Weights of a small transformer language model.
Size: 14 layers, 2 heads of 64 (1 for keys and values), 6.5M parameters.
Architecture: rotary positions, untied embeddings.
Training: a variant of Adam for these matrices, 165M tokens, 10096 steps.
MLP neurons of a small language model. Each row is named by its layer, matrix (gate and up: input weights) and neuron, and shows model dimensions 16-143. Each number is 500 + 50 x the weight over its row's rms, rounded and kept within 0 to 999. Numbers have three digits each. A neuron's up and down rows have the sign that makes its largest values positive.
After each neuron's rows, "fires in" lists the words (lower case) most often at its 100 highest values on Wikipedia text that the model never trained on. A number after a token or word is its count.

L7.gate96:567481536538596430495533439495470520519550414511401517526461488530563500521488539457537487607413478433442544487457476424519538564571534462410499609483515338420570446443496427514480458592509494479546490586584476372493416437455528547471555531524571568482453528546475486572600475510561562463489499490480508509489456502506545586551515468426473519480529510491388547392535537505409475464501
L7.up96:512474537543481448517516545549440504556606464517507495500515565415506454517463574486515568576496522426442504474429528571519444566495522486441467498511521400473604548413499464475511499552477452492544464562554443474466511428464498489394542534632532623446515527551587620559542468504545502476431538487477530572478494533501560480608493501378547436446473551453400564522458527468402495468483
fires in: "in" 49, "carried" 5, "sent" 5, "moved" 4

L5.gate334:461453501525435437450467550487472435485553528471410531483513424629498508560543555445494553517567497495512518458458480470529587549530458491487490609553546414482507537538458553510454542435528533551473538549470555466530537467434515549491464609558492436408570476519513466456489539399465558519487537394445390479526540481577458512464478581428533542515479482542481465513391475434559540539450
L5.up334:451477566463492467453439511473541550481452492515530484524550421515531443596509435423491551421558458383440497481486524422451544508466476465488497513526538447505537483455539524511414562438485569551426535482495539467418472519512443548631406499522481471524524521471483521519520604506501360427589561445419488481510428408540493601471546530411483514472422452469488594471550530430412627541536
fires in: "at" 31, "about" 14, "by" 12, "near" 11, "since" 8, "of" 6

L6.gate398:508531554459541531561558490503446481577475466488495497507482470463417544504461542437536488462436536580365491469554545497558483520516462487518508471512538512503454434489548568489404480490529565546608567530414503528437467462458475477560507435606535530520485506464443445581563482376432523563456423526554497507558497477559547492457474473428488456500523467498481491394526418543502490452463
L6.up398:541431536552426430462542467518486505458519524549510524530510440488401500580485519527458524495584542442454521457497476500549425487497467585464400554483543525470564566563452475623460532488475402501488458409451517543501524459478449461510455550559532547392407510566499515561413416478477445506448630396546496476455515559453488632570550526488470518492502519552576489535584467531430527518417
fires in: "born" 20, "age" 17, "married" 12, "population" 6, "living" 5

L3.gate210:414470491389535499530520450477512506487375529422517419474512519509390476579545571461531489415613468436476481526498500480476504535571459527496446453460533512544506505545583461454600456424438539529494455505534518483532585514569543470442527478422488563425467489459488467531548544598489448483560472475466523479534489487487517512467523468377598444390420454495511551472529469516557527509524
L3.up210:534481449515563564495593440545497504526475574491480481564615421549547438518521510488596490458497467522463442569574633489551472470488487414609590568508485428548583500473471472459491475547529540519561538468500424453532449462452477561499558577518507407590458574456411528495539486495438540441494553575411525538467603541497517416584452442551493491492544479532567430456458520445425395496527
fires in: "0" 97

L4.gate47:529488531523500467480496368526461445477435528434525478490512475424380506543464451467483429484461571471474470412422493486567522456488539439478452482481483401507424450532558399499499503499520555490441433567518534438460497536566375539545455406562478548487453509553539554506500459464594441490427505533515552476516485462576449479469588495374436408522451463465471554460550570542520560542562
L4.up47:388630503431467521438469542634568440572488511520448445494534553485512508491457523453497557546511510416555473516472478512344451472551447459579422435525459534541432514524545498502493500419505566529519522547552465559520513462522540554445550533508510479581470595468545529544540568578558431483472524546485520590520574514521501453454509424467479400380503478453449454559524487473446574517522
fires in: "6" 12, "7" 12, "5" 10, "8" 9, "4" 9

L4.gate3:470521550537470516498516472402571459548441507517560483638492474533563443560494475439464508587448609521504508455538432519437511444478520553483456531508608452516475464481521464424414518491516556482508588522571591569471509444495426558571535538518578355438507534430390439586518628483509501487497496519517522408525447482515526548440572526494453446427496504552457603449526560434416508486486
L4.up3:497489410418563497491483534574401521428471576529496531471497433438454570487510363496612545515468536533507470514366462465546483519528378557548464482462423547503523510533476452471504408574487448529542390492424454397512433504460562578522391477476575487533512490478570487414587492531502402488523527500527523536458475543465420506541497524468517508531493438479526493578393492505565486543501
fires in: "also" 69, "by" 27

L6.gate14:452487609431464564469526422549481529424473544428484551420587580468464483603514469477488560493512518366507546422506488425470527563510488527481495521621474458571495427480498451460505466457501519464437511433530513538424451444464500561572490456547491461508416523480500545472612515475530436522551574527453484548534471488508488498458538535488341474497559509421506534533467427379538460453402
L6.up14:513533472514448467558514514462504467547448425548604433571403505469482551506490427467412471481567514479500482436456459519510397405474487446488549478467525640477456602471548455447460560574462560494631493517541525464498550614530473496574502502437452520493486459496525585510514476427503433502530487460561456447430600477430492506423474479470585546510479521535442504512529492516575557539476
fires in: "was" 24, "were" 18, "became" 10, "had" 10

L3.gate417:492468523435499472415534429484570455534546499483350363526516442466505481502446473396453429557490491529494533577498463440560485449475545439522505500574579487382600438512544472474520467576597465421532531414558492483509498448424529447583538476534544540611473608550464506469540579544462460466558467482514552491556488488481543507533526455503430487502573484540533583422497485556561508474459
L3.up417:437547469566479560481467485515515478516487496464469475544540523412520417471513557436530439484467498461447497506472557521538534587398648491458500385486500432459466483437493534590515499479485501440574492463565455430572515445455473535398531467460636529417514409491525463553540565565550468565465413435361571518472481454480501471474523493450469524486570445494513534506416473512418472490516
fires in: "0" 27, "8" 9, "00" 8, "9" 8, "1" 6

L5.gate202:536548503511574524484484412412505526499445449561392510433427398534361494565486569499491453563571574483543518488477453492530537438435437442513489520483423530543535518566502401485518560437429524511527533506543510443454475577478573480535520566502518497477482467561408555502589550428460516516515592524504520424488434490498531549573570446536502655505549535516505492601523565532461501466526
L5.up202:489478553556356514447492525588551412546428444428452528532540488535543532541569483476443589407561514597457437457513385501469462542586494465452413399478509531519562627493467536442430566465476481463555460426465480518526432487528620495466511531432515405418595515467443479550500464511453414568537517488527566488502457444479491477569510542502508527507474523480430414571486536535584483482441
fires in: "also" 16, "still" 12, "often" 10, "most" 9, "always" 8, "particularly" 5

L8.gate176:510430510458568545447504372537544497510551400478467526541511538534503433615407519511465518572540513467433435539455401525465480552456545526507480535502567545380542542409548479509538484393498591466468537519489409483370541552454518566588555535518624519562449454526443498585567475531477508493425538540494490446571507513536511556473464499522465540495584439484442479520490464531546428487468
L8.up176:589481433450472518433524442609556478485531435491490510499495582537416437561431541499508451484573522495482468534486469540416422523445533558501456507416493616502500523451543573543596482407441580511424484532503411580471579505530470547502442512613528490516463464518542510520512477518522463565459544475539533500586564553556546449499440504480525466474563489472523477616545462540558527423536
fires in: "born" 23, "living" 12, "18" 10, "average" 8, "children" 7

L4.gate259:444508564500597461485445385501543510459510476573483486513519548460528464563469520466572515491530584501522544495485516477541560446466397529569488443526463498500457494516514417448578542540515472480489593465484559574529490466566455517519522554597522506484540538540517476565552458458541407479488542503490605597507537571521478603569483457377432408479471403483567495460493537509436592506540
L4.up259:524538428450512552531510523576548640485555594456517448510473371456463380565525449523522519471452597430504423553528460492394567491465487484544507443507521525500439487562496443497500474567514514545530528522499480435529488418551462537521511464535544526609499529512535502547547562489496562542559533539446545509534483426578496513581570477530515492528454456609538428508494533536476610557612
fires in: "0" 28, "5" 9, "00" 7, "50" 4, "000" 4, "8" 4

L3.gate99:546473480534549437549461453465515500445519529431553532481514482535411500498492460500471446560403537555429613457494480522525549549622439518459533529499474455516483520398415458484451483564529539442583491427520478460493460469474542491552539501430514438567549498551395482455506580443511570497564572565420512397480489498484460502497527444528515590513512539495444526446536465493496505550509
L3.up99:481488543469502439443447444595529383497539515477520475450516428472523540548531389453535495478360493500487527483515461426444491552505558512475530441372547469557397523512444557489483537621491549490488545483487476528510501460553558556559496521461514390502491595441495476532520539501511501501476522536459508505513611590402468547447550432492480386441569501521486581520495558526491530516533
fires in: "two" 24, "or" 13, "and" 6, "three" 5, "four" 4

L6.gate203:369565553516474506474549484464503480377436424465518532521597500582536490528566457468532546433516413460489516557554479522447493525594497451470521455570430510373485585524549439476458423477530504541598541481484499486468391461503514600532570548538538489495508469439452433532541530541527453479544480457456520538451482479453537533490470491521506458461502502464482545514527438435531467358442
L6.up203:394541406471477451471500543449514502480484520470535510489493516488510477473587395513517517438491513469465414477448557588546561516579522478468486468543534537427541495496527432610381574498542496507492522472522543407413461476453406559465492471411592469460533434451534537458480556531571459527460519394386483492482387476407506480470514451511568492421538535504409471549460449430468524437520
fires in: "was" 57, "is" 40

L7.gate401:449502537421554532486535457479571550430484405596437435559439482474450498542512449466519513472531442421446518519524412478569539440459522479519551416654444483541521524448517511517524500484511511525472541463538531544495521510469507493464599468443478538469421533605491490481624530561491473472517547598536489437542418448556396570441481518584403488552533521383587525438492460466509476497467
L7.up401:484449426426464521489546574484585471594533475582580502524459442451426543455509439525484513471538487534570549443592476547509508474507501497583553495496509452513466526520394534532466552484506507557481405548480505540441572513516439438390425437361471424515519538544538559442584532468544428465532512580554534497464507477384473454513485473566452464405483495437494419522604458403404496509542
fires in: "0" 97

L6.gate75:424552538492548526449491529557494547451475482587447524606471543503561472498441477466447440541505526621411441550451595570502486397502556477609463522540499462425480523472441457513410456556477472564591460518531483508492530491468436554463567495535505559485548499461539559495617547577485526531455373569488555481541577510495538530492475525491516490518448528480425476412576489514390562543537
L6.up75:472579540505571484467395540486466559489449481509502523495413526510574446552515484516481411571483538532475462473374545603445548460556492445549479562513502446511567504520445534428400521483526470520536555538511514594523514498428415625425502463473540553503526522485482526543555510522456531516561416510428496522466531490543505490572581469501528477501514605530467591484601505561478493466579
fires in: "4" 20, "5" 10, "0" 10, "19" 7, "8" 5

L9.gate16:474414381471569413409434460452445403517497580490419427511556470541541520587456567462508473445496518499514504549482447464500528458523427478495584458460523490405514429514552515516562458498548484530579425461485510393509528492586419495465513471492485560541564519433488444615500492584512524491515531486466570522550441538502473491609511449545592525444517455449495546477518420477435497515453
L9.up16:522507479509529439435370548463491445343508530493470457479510449516478508423561555478497544421451525536568457528596372459459479496474515498443527459451405414473512485519496524475456531604463425480528471386536510498550466431529507502471465528563514449446492481538536400555458555514422474507460387533508520445461540502463446529381494429495573510447488500523543583465434565442481405466477
fires in: "and" 53

L7.gate161:370517490534487474503483570424434474420498469521499505537569504516554509411513481461441436473456451527564463581475497547423485442554472524429509527584526498508535424483438408527547630535571415519584494531584427499451415500486479453507558452509585412631526461484538489545511441484520549514484510577504454533483404507466522574506513496457438576467506458503494471547564436497468450468387
L7.up161:427490574502481460534565563398487457419537406520574508511541418467443488453539514425475544415500523465502491478590443563523456484566461555456494494548500585553592443531478455545497506441592429479547505462569450470449469535523413433531553463609544454546469421496556535557369446470512560518408498468454452544453440503502468574500464526483534557479568451551581419533500438470477461446453
fires in: "was" 35, "known" 15, "named" 7, "graduated" 7, "selected" 6, "ranked" 4

L7.gate75:453421609550437466459427455537532492562429545550517567518551513440622577509512525467502490513416419452528509579523471459490551515542478456463450579534510492471481497483469450430465484499445432473556452541473574527485535462428510544471503520564531499533489538465464500609545419432511605385398492564531523446451526510596491586450513491426461489389531499414408606463549512450422465516511
L7.up75:530556512498505554495447461551432523539460511566497572467507523498498465500383567502422511478551524494551526459512551444537417513445592520529466522503542495499577474505466517480578490350395444452526492470570476440452485520423501526483525528599531561545441483469527583576458533516420448482437499530483519543362486456583523614440486609405434474448421514380548435519565558487530492443525
fires in: "in" 48, "moved" 10, "met" 8, "left" 8, "sent" 5

L5.gate354:537549474491546480465563583446559455507415419492417542516457503545501528487473521395451494655467490536501617486444524579565503424598438617490522542482423475415522480494419423460568536473548476547534587449482507505433464513478528582503548466504522430420522487447410530518458548416467523468507533509498499477498500477466475522501454469479529491491577507554475628515523464525459482548431
L5.up354:506441532421387436434488482536560533424561528516470457530526470431446515549500482468529574452525446476530500524531450484578479608507470480433499519553544575570530539604534473505477503564482589454573473460483519438481480492442478548535381499428563475457506433525574456410556492495522459503561565509453460513587494484459516418530442525527486520419521459425479480571346451398562530462517
fires in: "also" 80, "by" 15

L4.gate222:445483486523507517469455538524489541436513497531523527489463576509501430538431582511551437509564527559541503463404466623503543468530486508518525449483546528491471469549519514416526422430479388431478465473525512525582463517455498554562476492581443492441506497495479510507550481502538559425430526541468578402505558479476517480602582532432502477439463483529541455402549477553361591503572
L4.up222:522444395563543502517465462458502461540519466546548419425494506454588457536517468489539464525463511545581474419452490522580486482479572568416503514581516475421537556456453479484577500445471459503480503527486468475580507458422633546539489574490404442516577494516456455511580505509537608448469489449539499389486491539458452367490581537540469527475478470567404476423489426498442567584454
fires in: "life" 28, "power" 7, "political" 6, "software" 5, "financial" 4

L3.gate339:482500553475566540450473473523473584470511493576429566426502448518504352553539554440518461451519522472409467542510554439506514475451536497525412482488398472455525490531488525485487470521513540494545544401544421492510474445590538570523591410585599519531428560528528428623587486625486428413470441495468496495510499484491463522584556528544416486500505405449580529448541514542416557517521
L3.up339:474466550490499598535543460563466520446480477451442499527582507530483469439536535441412478375548479482497530484538498558480409546583533598416538498562534366468479507488478597593583489433495542513576517568452445538408456532501525504493497504471512471415484543555520507540456432430534486551479519574511500501465449485430517557456490548530473508406424488516453539450474472427387454491521
fires in: "0" 98